config.yaml
n_layer: 12
d_model: 256
n_head: 2
n_kv_head: 2
head_dim: 64
d_mlp: 640
vocab_size: 8192
activation: "geglu"
norm: "rmsnorm"
norm_place: "peri"
norm_eps: 1e-06
positions: "rope"
rope_base: 10000.0
rope_fraction: 1.0
qk_norm: false
attn_scale: 0.125
bias: "none"
tie_embeddings: true
parallel_block: false
extras: ["capped logits"]
init: "orth"
init_std_qkv: 0.0312
init_std_o: 0.00639
init_std_up: 0.0312
init_std_down: 0.00639
init_out_by_depth: true
optimizer: "adamw"
lr: 0.000968
lr_mult_up: 0.929
beta1: 0.95
beta2: 0.95
lr_head: 0.0103
warmup_steps: 369
schedule: "wsd"
decay_fraction: 0.937
decay_shape: "linear"
final_lr_fraction: 0.0
batch_tokens: 16384
seq_len: 384
doc_mask: true
train_tokens: 161900000
steps: 9882
dataset: "wikipedia_en"
MLP neurons of a small language model. Each row is named by its layer, matrix (gate and up: input weights) and neuron, and shows model dimensions 128-223. Each number is 500 + 50 x the weight over its row's rms, rounded and kept within 0 to 999. Numbers have three digits each. A neuron's up and down rows have the sign that makes its largest values positive.
A block is one neuron, or neurons of one layer that tend to fire together. Before each block is what it responds to, as a language model described it from the Wikipedia text at the highest values.

Responds to: Numbers opening table cells or scores after a pipe (1, 2, 4), closing braces of superscript citations, and mid-word pieces like ma, ton, z.
L2.gate0:504528397381551460538483551481508550525443450478472450444460443606473447479441507503553437459478489526552499519427475450448549564475536438536489481562543485489535388501583536492544559488465500459536454537444461417524484494492501521410524505489388455526544503472585484510466513619534484529
L2.up0:558558488491468532509520477498441530443473500520399422552522445498552491487558521565541552503509284542535508541514474554506526529454503419468436416479521444515582416496521548530539601459563517420485459495547490533524511487469516472494495556427513498517465488462448332512516489500470492528
L2.gate5:532541499478560529508484621485523606501484574523536454471509572511510511521565535457488535498514516484455508493485482582540497482420506499494403513567540505395529443553478478526502470492491550520580482485551481457629487474437538550529432542462550505445459520513486550490479469492441507470
L2.up5:583462502533490607421531560473547513549454338477492461502406545466508477593503500444472557510525560537523416466429517471445584513498413474513497439646509493519530423458433489530539448489351433530530474550491425588517494527505458465465561632444517488500556392534457506391425471514537488427
L2.gate97:573481462496510500510539471528508530455538558441560534493467426461529448538556396535480526451427608420464441522435509561424568519615554419517614442530422485444597458437460538492490436450502466455417498430519545500474559563456543555507477419430547504543519531469424528508493607564518523418
L2.up97:462558521487452466547412542441495449448468481480477444520487496445465492533493511569493460563515481521517571521496456467505485395439577460499430555559435580547492410453537538447531557519484530519563437588454462446566463473467495397485509524549525498516596541504553485507466553600410448517
L2.gate290:551478487542498462556463543588439527515500530410555480502579488585407562562446477543484493461502474469518470484423530560515511507448466568491543510434603547496541519441431461500446406500475442492455481490432489498460590541489449514473548459525508571505495416481435458449537440551488513446
L2.up290:538361459478552536488468445475479554526576471481522512484522535561434559518479451571544455489502404535468528463423587522485623493540539561612508542506502475436477491518435503524586437466491453551469489490548489442482557476531382480526567491525558606548473515560434458379495511484471482399
L2.gate307:504523436547506467470516377455495506533443466459539509440468497453445500528441564472499472409435490493482532464416597524429603510469470500580505488563454546408483468559561487495546476537523415595581477397500470386636499497496501562482509483519478533550483483605542590458561515497401439469
L2.up307:529468454518507474463493450554481545510465445473456513511407528546385433453386481384494516543477524526509514482503474502468526380514533453495543422581454429581530490519475498522509539522478519446531474611542450415426482498478596469505490451555449539451538392441502561558396530559460461533
L2.gate361:537526507343537544509510440525541505514490494463482584559488439555508496534576390424550568448513463455452580545441567533515572499527520516384465400517457392520521543495485454465496517513566556571500613539554409513490506542533502525577487510592474496507493428487438533559450480468434562509
L2.up361:456464453473571415547506525517478466448501498453546477473521447457532378452522501443493572464508461507485463480556374565510507509488474558507412470549504480471461456409560452408535513427462519477477488555526565522546470505494583519619398401496475492450484510516573485445521473522485525501
L2.gate450:578491474449485504525502407527547441531457502471528438472488463440416473483531382446465534451539653496539558510525540454544533567462432540560583476452528546474482503551552517455573484526472528513478649447412468544465442522595560555478540506478445470516528512438530518533654567458470579491
L2.up450:506532465488453469541402507467487470491451545476546570543517465441481527500512449460564466497470606502407481484497542486476510465487557516461430440508453500509519493478493534512520508528468508499571455493543413498605491555455476534474404502489544542456420504494506562525475487485460512485
L2.gate605:513455438453472536473458465387510469551508452515621460421454451512406533513513487544470528440502461536587536490513502478480443467478530539530462452457493456552444526571448494673556495494486512470545461385524539579433538453451479458477525493608534462504478397549525575561478493487636488508
L2.up605:422527527540505452504509451527507507535398541405535532544489553482543513467384542537548527552503512504542519467513508545531585541470459447506514509482391511490499481567535454440431492385486460518501540464521550516508475522479498517551433549389496555421513485438473565543513487518430432470

Responds to: Small integers (mostly 1 or 2) as cell values in pipe-delimited Wikipedia tables, e.g. ranks, goals, standings, such as | 1 |, | 2 |, and list numerals like 5.
L9.gate38:534597513413523455596462574484376444547540502561506441451451501535591453493527440468453604452530506441497518449519451392444526469451500492459411563474475486467556473498512449448488493521535416582558539516491492384579531550455538541476383506476465500567485530559435549587470468430435438438
L9.up38:499547468394504567439479557486547477468562466525522505414468488565521531450469556578539549532524452478509598572528587516447496605517393574612432486452472466471519467546510475515573412449510478595477499401500527469645474409514493538567471446518504447408493513487431540490523481494500404573

Responds to: Mostly closing parentheses ending years, credits or notes in lists and tables; also last word pieces closing nouns (ped-als, ass-ets, Run-ways).
L9.gate433:451452419527515541514491591554538532496478396566503513468462568516461540511465480464423523533477517479482437488461535516583432538409595576537543555504498521424520559544498446421461467482461511515473418491403564439438508435434514494465496552551535621427504444417442554466487446598519439502
L9.up433:497581566484395502512445636573591588432500483452474509523514606546504457599512454449514512436420599536448525513447471557436500582543533488566395456484592558461525490522507464475477491443509460428583516411456440417482450455541486458494479643577420561506586473503490428490413505566546536462

Responds to: Line breaks ending an infobox "- Field: value" line, especially place codes, population or career sections, before the next "- " field; also stray name-piece tokens.
L2.gate14:546464403537548568491547535453504523489496517513507508586526482495472481488472527524534579542549575404553410516492469410525457446423555557579479520494477581533471475508480446525549454439527496547495461434504563576488551483489469361451470612507549495502545475506454486438508366472547570539
L2.up14:549442496531467516389580538507473533449552522479479501490507458571471503581472440496500513516553532477500601463602445425499592496445582620525468486484495594528544419563450525489616578523517405532531376523438573539586483422536469462518468591607510458567467432533480538535484514437534418534
L2.gate28:410454567532435524573468436517430527506614616577561552535526465456486532532516495530478460528591528514554445527527504538471550450586496508589512540513468457499493488467515488490596422473482532438510410429494539464456489492438407405545475450550533435546490421389454533511474685512594520416
L2.up28:559456450533552456489472544539499531559482492528570461531489496513499442467434463506526452459486561559484489605434490462491560468504556448597533467525490561524427579562461542561529538474590496480475563552470488472470493443524545564506467437496512458515488522470619500505412513501603518511
L2.gate65:411576526524498505490501509479516542524488524491642529483502446452523497547443488570525448451524516544460516508536421488464404559570431495613499516536469495483442471383486531471489508482540515478566441522487497579553550458446515384473520536457595507460465420511431488655566542518464511439
L2.up65:562417454532459514525497502567434452480530477489533435504532579574496539421476485449496497581538563500519602515512452530491532487469591421447526536505430445549467525498552457484483418596566503520463561497437521514492585514523568541488449494523560421576501573487545519459481568479491504668
L2.gate299:489531563577465568424587473511417536567518549441583442500526499532465615477515563601524485492536442593497519514519542504468531395533549441501490526581488475509488507557497530463551466487625463528544471481564482521521582482464610489518402421469537491507565476513496456489593511485506459537
L2.up299:420456541495502549583516451422463516491492470542583531449486513575476529596507462396506510521517407536444445529498440601579606545556455560597532493569503508537486419552541522457511542587495508548472446581435482461465474453503545489466563627502454475565521390480497510483376497563520514530
L2.gate360:589468501565434483472496558456357436481464498580531444475539523532509554558512486517466547520373513529567490496530533588498526485480478495545549538470537412459500499562511487468454503446478559503453496521474550538525569608575427451598392521478549510612571534462538511615577515500524495464
L2.up360:495466527558494458456587438471518493516402456437536489526389463547453528529608513465568456474420431598512447445537574498521581546502398496642478355468440494466500483520530532548442474498445506508475579550462518532562436571519482430544441440430498460528592483492512496534515583561541483452
L2.gate442:421526558566537607430536554500534525497595528543578525504531504458532576516527537560487546483576462507492532543465511537461501493495390450399448494444584517484476500529473551485498380471465460484523473521570496582536551536479467476522546582507594452503482537457459479538527482496514503490
L2.up442:488475508600524517477433457605446470441540554493620512432455508551649537532485483483486486480519519584460556425413552492524478580501518482473470585486477611504514440576513485423521450587444519564470497439428535514546464442465473522503563567503577406509482410561577522523541501489512470504
L2.gate577:490496496571463553461600526524470593524485472506546486528515487563554563512467494359541485506526477584492632548463500517529597481566459442532431397555431522596482499463498449446498432464547498531605456461490521593572496580511486411536455447459492385532472568547514519602531511499534432514
L2.up577:531421551567543540541480484536431562448521458510557523534520626558528505523497402521524498448562478563544496593439562561461457527511536506613498473506534558490394568477546525479544481511542507467509474496436619503583574437529516446517434531460544524522515493517562410459476521512493501461
L2.gate631:481507559571597540464550597488516474449532547498571514424598491508536478462498540543520530495594495498467460506587426431512501516560416497450585477431526526535546493498505494451472444496465493466569482418450614497486526542521472439525535418466606493502453467474581555461460511438565538449
L2.up631:545544467496452458550472438520537568525488477449489469482501469564512528520481531496433481462489608433535571358458459493510479569480404347538488490370453556526483575455481565476464398546406587446422460484519548538540440517524530587499484345483446502506484444435444430438462553521477534524

Responds to: Newline tokens ending a structured line, such as a table row, list item, heading or infobox field, just before the next "- " or "| " line begins, plus some tokens inside parentheses.
L9.gate89:479551426496506445386518491663492447449488467512524469477421535507454551495481450530499548495372457481486604524468410535514552433572571439534551527466459500465516525599473511574483522499500593523499471507512570590572520521515540467512520485587499614483527466610559422618553551516526495435
L9.up89:531465419554544536522451523550459537439500471475559511529509523501549489576453507479502488468490483556510497463480509552487559477454498606539617519499427500557467491501472484472498546501519500449527357509477491562480495602504398499646551499466551500585336450459454440510537504542494444472

Responds to: Closing delimiters after a name or short phrase: table-cell pipes in wiki tables (Havana |, Title |) and closing parentheses ending glosses (Seychelles frog), (c)).
L2.gate30:460548415450497509448406573472492463419427533589448568474499587437517444535442480483529432402443527508469535484416502539532517545528514523439472476498549561491532467477450524573520507493420470534455453535509513447497571413386497491418547489521526501432466587560560531561480508534521519485
L2.up30:324465540526523500384468557458503517428516523625469514387493491417450535523534575513520496490461503372505416452513524519535590502416415492444492424550553480461575414450524579552560556570571483547454521467437555525445502543398491473475549551536506422518472391584451492554591500483526537510
L2.gate85:420510425482556533405485588440401435526442443537549460497551523479556395572438511476547351419425539478413478486492442580467499482471513384556520418502518549489445399494483513551499565505473453489455511491413404483496613547539507495555543474494503399542551441555451517501591509476446473548
L2.up85:594468488509515567433517523478465548489432531520510414483458456584409465483526512525496530490559447520456535507505525451489365455499556561498418525548492385506479469443487533527461454469420450360466553426600500499567417459442482495506471427559503514548550526446514474552583600491480518466
L2.gate190:488388460517505588528447454412389435434461445512481471478479398499450445477532514588485505459641524496473487490577391470393456479437519442493482514545477530527454472411520418462533507509528544469425525595525499495456612539444599581429538498531511510555532545425521486583554489400568534465
L2.up190:484411456481539486570391496399545516463443502548444441446472491523467418548537462447493415378487537544436488483442487465469440571542550440483526518539477575551519550536566490515491527549520449575371512528473524472474521550515549618466486424606496490509626485468498494532465557501491491450
L2.gate321:470545439509481479510442476508522538547457505473528456449415496429483466544442538496495521442470367467498506451507458528478537548555508561533493522505524576508428384473513521475544627605425454564430419518408495438574454451458629575388494574474477510457497489578454584446436437484421490532
L2.up321:555403477533509499588476555497476473457510423442446434523503446442542488555498395627506403536599488528530459487519490425428465548592491489500507583492568510527479522461524514502470582533450541521525496480529504512501523508478484474510530426518557428502564492414439514411482515476551514511
L2.gate388:560481468386479458512485516492527535511465514488492511371434442431419429531441439527539520380499424559500478427529490484528563507434576445544475472524516570385453556445533544527541510509489497475503500429402492482525498457513544565512581397486445459516454436548583438539486474544453489469
L2.up388:449450404522547490424484481442491515482537416542460458506512448561513465523493503487508534510431571559493407523574546447500444513497493416495481458534534588579493531422472454514564525584378481401516520561456466588434518483484491571461522542618508413546355408401492502515522544491467441539
L2.gate418:535459593572444533510501596492434487543551551532500519534538513549476464491502501554567422511499588521583448611456613486395493470424448484471552482569466460523485522460481484539513477537575503582526519458525468475455565540485468457493511531513495481563539567506422527567544488413576436488
L2.up418:555471531517518577467446577545508483564518535521529483491419570511483469635518501542523363408507571565587437523495452561420500493479419492532548585471499440484416569516477579482455502538594493590489496489470506477558610498463492446554497512504511477554531570503511478641582540539524413450
L2.gate430:540519462519491514495482583500445563564420449492609517424464548443574539548441453484547475415430500530419516433496520569492525504525460529578507431579517525444505510484503441466503520489463530461472495442521476474581547518482493504484471509441392557498569293488519528473521523514444463517
L2.up430:551583506452408576482417559516638490502451522460524607438410527532503454574471537427503497467469440493504508367461506505507486535574546486496453464448460592528528485564465481589524553491496529483416521487471485475448499430546604561405515522431404609419579493550605440579501548519462504533
L2.gate572:476541495523457528616513579422465478585504521576480476497488591454485466447495493537483419520493612498412476522498520423466433436493462502601570477570595488463450513526426419556454461460526508502491549473544462460454518518446412519477557395496588517557580618495502407444486441477474428451
L2.up572:564458482518469563502479538474470530587507496488467482591408501530452485540543400457504380515484530464534468601387549522467444378548562535501444567496541410483463535445540589500600511515505434541358526565446505446536542472516520536490500454470517511529516585524463416531593512511572486525

Responds to: Closing parentheses ending a parenthetical aside of any kind, such as abbreviations (UTCB), units (94 kg), country codes (BLR), or translations.
L5.gate65:495436505442468370469449469488461491405457432541524502563548406482492485436583506513474559519521495502422423459521442492553541486484594418569488499551492482506576480392590478488566498536500588474521450538518514521568530581533523389540452526435520462442532534443447533514394543529531514473
L5.up65:492455515484535487441479524522531539472433448557509505523532486402423508492532544475523494424462482505429511409567474635596502479500589466522437538522485555506582496498470453600593599538466501416500524474496631533566564480553509455565537408561422491529572483519531529457524517428525473545
L5.gate143:485499596563444424502437514607475530539510572477515487498511524486487524495441461473491579448454505517464528423419430458399549428568576518545460513508528495498444507460544474454484548511545488551465499574504475458482542519473437453524476453530533434491523507565417420437400492475473580562
L5.up143:479473467592545480512363521542461539462514482476556434575480587435548436502505450536482440428476589530488558507509571497584525490425579497609509517514538583444477580525516455566586389457518557474467513441434561410512493527388467497470500505463521548510608543526415475425481495518512486560
L5.gate149:551546456492503485542499538554494478540460429462488465504596484504550442552426424441578469608513535468454447491431453506491411493468530496454447497581468540551488521423496486520491585484526518522464475545424546523396578479436483539492494526474542494544528429472369495374550424398504497566
L5.up149:454515464555573505499429501505525499402544404475518533554603460497554447528489468514444491490484585422543418472539527478582385518519539571532507477502507526542483632562519476588592587510454485443467473431426522477534514466481511501521449515538536445457590523453529541463513470561476572593
L5.gate201:532487491540487535469480555488472532501570457475459464487526519435498630469499417510461488553546584520509447554410557478451482508488614443512556475478469520579490547485531444425534544460524476504439602594446510539462529478444542487472422479490481453502463421457509607521499502523441626497
L5.up201:501478525407502338428490500456505603438542379500558533446536543532519548477507546558497436495557491480558455407516433566431451486561526568500471477531483529495578481491452467497601559579490513494524522580479471535444527517641492445541509520550538455480571522550456456405467418452543515481
L5.gate207:509518503531566444562466439593491455411518497521476520484404499507460467549425492500511572379443482403442530502440468515480446628466604466466498504577455532593495467472601502463446538388439485453517518556483462500523515512382521479442477483412472453454526511497509475506560602524558438575
L5.up207:511454525592464451524432435485403519503553480514534510495593507514412470493517468564431488539567445503515598469554452528576471517506506468516469384421568553530476537462502561540534556459469576453446520463458526490576533532549508398454523562521537418472568467387460547553545485465536490458
L5.gate255:442595389500541521467539516528489436416551493509477437452470488542594512550495581594511576432514463537464553507441498485508553432455529457468521390555469431474552418607480507525474533516557446454592550486524544474486524487501496384489523486406472531461456593449558474562546470601472441493
L5.up255:559426412436468361519474590496436475464456470502510533500508495633475520435520449451515428558529434509462449408529474371535506444566510464418486557481513425475431433437473517555647595464488597448566541502497520550557513425516546471571465457527540446588568519415492502515460488587522543490
L5.gate256:544519543491431387522430532522502443432508563468557520516598481513497391457451500486584493430487573392369508524439596534499590457485504458484434487462565528502473534474503454481490535529441555580514561519493473473444481493554486446599541475557530455500567497545572549484594607518484500509
L5.up256:475519307490439534481465506540451546500580484491390420424534475499587603478418479561520553485534458485488510409463508496448548481493583518444534461450426488450443386522497494590483452448514537506451530557480533486466403502512506506396595557563579470557472430512595641519440476516565525474
L5.gate299:574508529543480471636437487509526536457472418516528563496563530568479497496447508519523471477523512483507514556527600548532476507566488541538473484593547532474447538502515522452480556488531533498499522412460532501528596545558458490530524544524533510502469533487452448566374574479506485452
L5.up299:585493526506591486468440489520448600310511534461508563444529472506529521503426583587502517445481509481406475527520490519576577511467496493552468551454563511463538566554500496564540537458461507492548416439529519421459557508405462467497556470558434501455524483575543437586576431509482512529

Responds to: The first hyphen of a --- cell in Markdown table separator rows (|---|---); weaker on commas or colons inside numbers (57,259; 4:21) and word-starting pieces (he of hearing).
L5.gate57:462476465457458502418557467509429451508519524587499563430445532428522535583492526422568567467513594502543464484533409472506409484456481497525532537456507502538520447519418491575429513478474393511555529502506547581490554517562482588482550499491498541504540453469556595576385568499440449479
L5.up57:524549460461468501525547507474554468539454469510500516477497577479518484518535594412591476479556540510438506558469542431508493487442473514554477503499480423520538493603447457570519545540470483543573566517553457528526504530469542530436617541466444534455461478545516562504459519574512503443
L5.gate67:507421503581503465436564406542355415457537473531575440498463481473527524447526502494504538550529565437514423572566440510429467534503591484456600544505565499501458548405485483491447462494471517488584588466503494519489494562446481433547490548476506494468528470549411619510473590426503560473
L5.up67:457487580528399479586546472420472538470467567494486581427561570500549482458402540569491493521443484462483476442517440569500509431450494447588509545581464471527482484480534480498572410533461442468511494475554485462519540497513431496439441531408519467479578497441476523532483499536477543545
L5.gate77:504417478583550488315535493590535479431545523396560486532491485447512552486463539607527443487493487518589486530496546523571546485450473483493487540514528420476558496528524550578497478382552461553465558539399635574471461537525539538494543544428496444468500512468480556450458399494427526527
L5.up77:489488523507466499520550565477460472550463555580480582554483554500607503517546503612565418581493538469523447440546500479511453433603512495472452501465488461491479528540482441508480424527571478519538445399529486488443538528580494511487476603497463519469567505438574538517502595493472458571
L5.gate133:428479520558528513488468443538486431610589534507475533502484579484499534528467361480460471604477571502499511464529534514523424459563512515499443437543433379597401492563503488498523434486527458543509521477575506493531515523584416504560390508502484489486553554388500533487472515571535550491
L5.up133:465451560477502645487558507494504538568454478512577484478602559502552486428513509531461453618465524456486537532506498494457417414572515511538515446431457650538544486434480492511401456559531424479488579506412471593515521475499423493500544556496429503483521489420450458409537501446577426534
L5.gate250:498511563467395506519496405516492476521526475549569439446519535517462552500431580502586448539563433506583573581487492518554525478452492548518551541468511471494441498483521419564527441537502549459468426543446579534476452435480456506505516592421511483474499535556498534524440592523549497532
L5.up250:568474493455472528467521426477504461542439530479402440480386529469486563536509504480499491468381493474478530532467489484492437477477389571493542472485473466541440520529521497634472458488540529479594601492452466467500592590528479505507527511418587401525456588522475501514481464570442468503
L5.gate325:529547573612435494486518490451548442542530446517449583473490497467472537476474473513550486496497550557486556448416519451471478442512510514563532580463523451518485380510376469512500366549597461628553463474487513566457542536588522546524501516474447507552471548535491545587425593516512614535
L5.up325:501407529462445446463555482482612500486493562446478563566468473468573473385503392490412452499475487458473531599557525528517510483469547561445515488512514513494514527463598463464533383481549494503466508517512411448510426523493513452485391500408493456513456544535490590421526500481559473477
L5.gate403:518521633502487470444529558546473421492551498533502562457456532503518514542565468512559540567532492456472388505543454445522448500558494426509539530405570451514541473439399470423506389495546467490515479569500442512403540522559535517547537585494470523502513548517539564504408579541485535478
L5.up403:558472442464489425494482409512501475505431498453472384548509454529460548425475508497569507528458501420474471535483463545460511388456547490437538534469483483524534597459528351524452453457446497567493521514487464463534587586536468507522511453435520539410498518445415434522538516494564510528
L5.gate470:537508484422446395416535463539517482504407482472452488484465427484541556465527474476484557501555598488522538503476481481539430540524495409411527548484509406483540475549464449534531461419506448483520517515393516496459437479493519541539471555486487528478532562560513592482449486496399518454
L5.up470:459499502528488519519469498501493525494510472502512496484465569444562472493464582504491540547565493493450402490615411566543549500513453539539552524485568529496529550437440509420512459432454412567559423510575497461388611497534473465562551621441472411520478520533506607515393453533466511522